From a checkpoint of a small transformer trained on Wikipedia: width 768.
MLP neurons of a small language model. Each row is named by its layer, matrix (down: output weights) and neuron, and shows model dimensions 48-111. Each number is 200 + 40 x the weight over its row's rms, rounded and kept within 0 to 999. A neuron's up and down rows have the sign that makes its largest values positive.
A block is one neuron, or neurons of one layer that tend to fire together. Before each block is what it responds to, as a language model described it from the Wikipedia text at the highest values.

Technical descriptive list items
L4.down337,271,152,167,211,209,196,222,181,250,162,268,152,241,244,234,227,232,258,138,215,193,200,256,165,174,223,271,247,256,218,181,241,244,177,211,206,162,232,194,175,181,171,217,191,162,202,168,265,209,210,273,213,156,226,248,172,177,240,157,240,181,138,240,210
L4.down357,168,245,189,190,169,230,184,211,186,205,178,191,190,228,235,216,167,199,204,96,254,207,174,233,184,209,207,253,242,227,129,131,133,184,155,175,184,252,253,145,172,182,168,197,139,258,91,147,157,127,199,248,200,130,164,193,203,231,235,249,226,210,144,231
L4.down510,204,152,236,289,194,134,220,148,177,233,173,175,193,199,187,238,168,180,247,203,124,196,210,205,182,152,176,243,276,213,169,153,157,225,153,214,178,170,161,231,138,225,179,148,212,213,221,184,236,216,215,211,197,210,206,167,158,222,136,204,166,129,200,134
L4.down562,153,204,268,151,254,256,231,157,202,219,184,113,239,179,252,240,182,167,218,282,183,235,217,204,175,301,246,238,223,184,226,211,191,197,218,214,213,283,207,177,139,196,310,222,153,217,193,170,189,163,235,201,185,233,157,184,216,184,207,187,174,111,255,209
L4.down772,281,216,145,217,105,205,203,173,120,197,165,208,170,281,193,160,192,133,184,213,236,209,255,223,194,202,181,165,244,198,177,157,143,162,255,164,167,238,220,185,123,198,259,173,252,234,162,248,227,235,228,235,227,195,218,192,110,183,242,244,190,189,242,225
L4.down1002,148,152,198,163,149,155,161,182,224,215,193,173,181,144,218,206,154,173,249,238,192,187,179,240,192,172,219,243,211,204,207,111,288,159,223,184,198,118,191,227,237,133,174,133,250,207,205,203,143,257,182,198,206,263,261,180,151,198,204,189,247,139,258,200
L4.down1415,132,223,237,242,169,184,193,196,175,152,220,157,203,155,217,193,229,190,187,220,189,183,262,154,196,208,244,280,155,243,185,147,231,204,226,282,165,190,163,162,115,173,193,172,176,202,171,131,165,180,230,207,177,240,275,146,168,172,158,216,211,154,202,170
L4.down1418,184,170,184,197,149,212,187,135,257,189,267,249,196,235,183,211,257,210,202,197,223,172,231,116,192,158,155,250,231,259,124,181,171,195,228,209,209,254,255,191,208,171,172,182,197,150,233,210,211,230,187,132,155,241,334,225,175,198,146,169,236,228,232,212

As/"as" word detector
L3.down185,190,200,173,181,155,186,191,197,236,144,221,162,139,225,195,223,137,219,227,201,194,238,239,167,190,274,262,141,203,281,222,219,253,217,217,225,233,209,182,170,263,169,278,225,183,209,145,136,198,313,218,218,270,193,183,141,145,236,182,196,227,207,155,187
L3.down296,219,154,139,178,193,169,104,176,218,130,178,150,212,228,172,269,232,218,269,225,123,162,193,219,197,204,219,199,245,245,200,160,239,170,296,244,174,269,209,180,216,242,226,143,233,171,227,214,145,160,214,230,229,285,183,245,168,187,205,264,165,179,147,169
L3.down329,201,243,204,163,189,219,182,187,188,138,151,274,262,209,177,220,255,132,236,163,154,157,149,233,218,269,191,163,162,169,179,158,149,215,149,186,210,207,257,175,282,251,259,197,160,234,190,220,210,186,277,242,222,126,223,139,266,201,295,250,209,226,156,175
L3.down355,254,128,213,170,182,200,179,190,242,151,234,204,244,230,177,241,208,175,223,246,276,179,255,260,160,185,232,163,137,184,199,212,230,207,218,300,217,227,181,170,189,222,223,299,200,251,229,189,274,186,155,204,191,217,243,243,231,181,228,245,218,224,217,228
L3.down404,197,279,104,113,234,170,169,224,202,162,195,199,149,278,184,188,191,176,264,187,229,185,196,175,223,171,293,175,230,143,206,180,267,189,224,191,171,141,233,213,199,152,219,175,204,212,255,228,181,259,238,234,270,290,207,200,193,216,179,235,203,206,136,190
L3.down1198,189,266,141,202,213,199,216,227,234,182,188,204,222,200,280,168,195,194,158,144,180,255,189,201,180,221,234,195,207,212,201,192,182,206,145,154,298,170,243,154,211,246,256,136,193,226,199,210,230,199,183,156,131,220,172,177,221,177,140,196,265,185,126,280
L3.down1204,160,154,232,203,171,171,202,230,220,138,147,206,199,197,187,197,158,165,262,230,177,252,206,191,175,229,281,229,127,171,130,233,239,181,166,211,163,287,211,138,182,171,144,226,234,180,165,239,144,257,228,246,227,224,190,217,196,191,250,209,221,238,176,252
L3.down1377,193,180,202,231,230,140,260,204,265,220,235,265,123,250,158,199,131,211,185,179,186,145,215,182,171,169,202,155,220,211,188,218,199,136,202,210,188,144,194,191,139,165,198,267,174,206,263,178,193,212,270,206,187,192,187,251,253,239,258,230,191,201,268,171

Water and rivers
L3.down13,209,241,201,212,187,196,208,255,225,169,226,209,208,200,207,186,257,172,257,115,185,236,201,222,232,246,222,199,261,243,126,160,203,211,169,219,167,143,178,263,183,198,175,158,246,208,178,223,181,242,168,212,227,216,242,228,220,182,131,224,174,249,273,263
L3.down91,263,235,173,116,146,222,133,156,274,262,237,149,218,201,214,273,177,190,185,181,271,227,180,119,160,248,221,240,273,227,281,210,182,89,204,260,247,173,218,151,146,148,230,264,171,179,225,164,115,198,162,246,232,207,308,197,190,169,251,259,223,188,197,220
L3.down232,242,232,240,129,257,199,194,198,152,171,172,169,201,150,186,216,163,148,185,270,190,124,155,189,156,180,197,199,180,199,196,156,188,235,170,271,204,217,204,157,223,209,260,331,174,245,225,211,230,192,176,170,226,131,137,258,244,201,267,147,237,240,242,134
L3.down872,210,238,131,232,209,134,212,173,204,112,179,210,274,130,123,268,193,159,286,230,214,234,199,205,182,139,207,189,263,175,244,197,119,184,176,169,186,242,222,216,155,174,261,246,218,251,206,191,175,240,161,171,251,134,126,200,199,212,211,169,101,204,200,232
L3.down1166,221,224,219,170,200,295,192,154,185,207,201,204,177,191,177,212,210,80,188,269,192,241,278,215,155,230,150,196,246,217,199,277,128,174,196,191,182,187,183,145,164,271,216,203,177,197,226,192,256,157,220,172,216,295,214,167,214,233,138,207,133,150,185,174
L3.down1298,226,173,178,178,177,261,120,208,201,190,223,210,207,114,139,217,246,183,152,190,120,152,147,176,260,168,156,230,249,197,168,233,161,129,118,205,188,140,250,245,241,157,232,187,224,191,255,164,167,160,184,204,180,192,273,230,208,157,155,268,136,157,227,166
L3.down1304,300,175,140,185,227,189,190,270,222,185,207,174,163,254,145,198,197,182,207,258,187,219,171,249,214,211,203,151,211,213,232,198,86,226,179,207,160,138,171,214,132,259,220,238,209,139,234,240,178,171,157,218,250,205,134,208,224,190,148,164,201,210,277,254
L3.down1462,168,150,199,266,178,219,170,189,299,189,259,227,257,224,200,196,210,172,194,154,308,183,110,258,146,228,265,200,169,178,270,192,185,220,226,236,254,159,195,257,272,211,241,192,160,186,203,224,196,186,137,154,186,164,189,205,128,172,195,217,211,167,288,166

Water and landform words
L6.down5,157,212,186,202,203,190,146,251,191,244,314,158,207,173,216,240,202,267,235,159,187,218,230,172,186,93,224,133,176,206,148,203,206,237,243,179,230,213,215,164,175,204,183,153,192,189,193,250,170,222,280,228,221,220,214,231,251,172,192,195,228,199,200,167

Prepositions linking phrases
L6.down632,180,137,217,175,148,247,196,234,193,270,157,214,207,238,208,101,236,237,267,234,113,198,188,187,244,245,209,241,206,229,126,175,131,261,183,128,185,195,202,206,161,248,123,187,205,189,199,228,155,209,191,199,183,199,184,174,250,207,236,194,170,215,192,257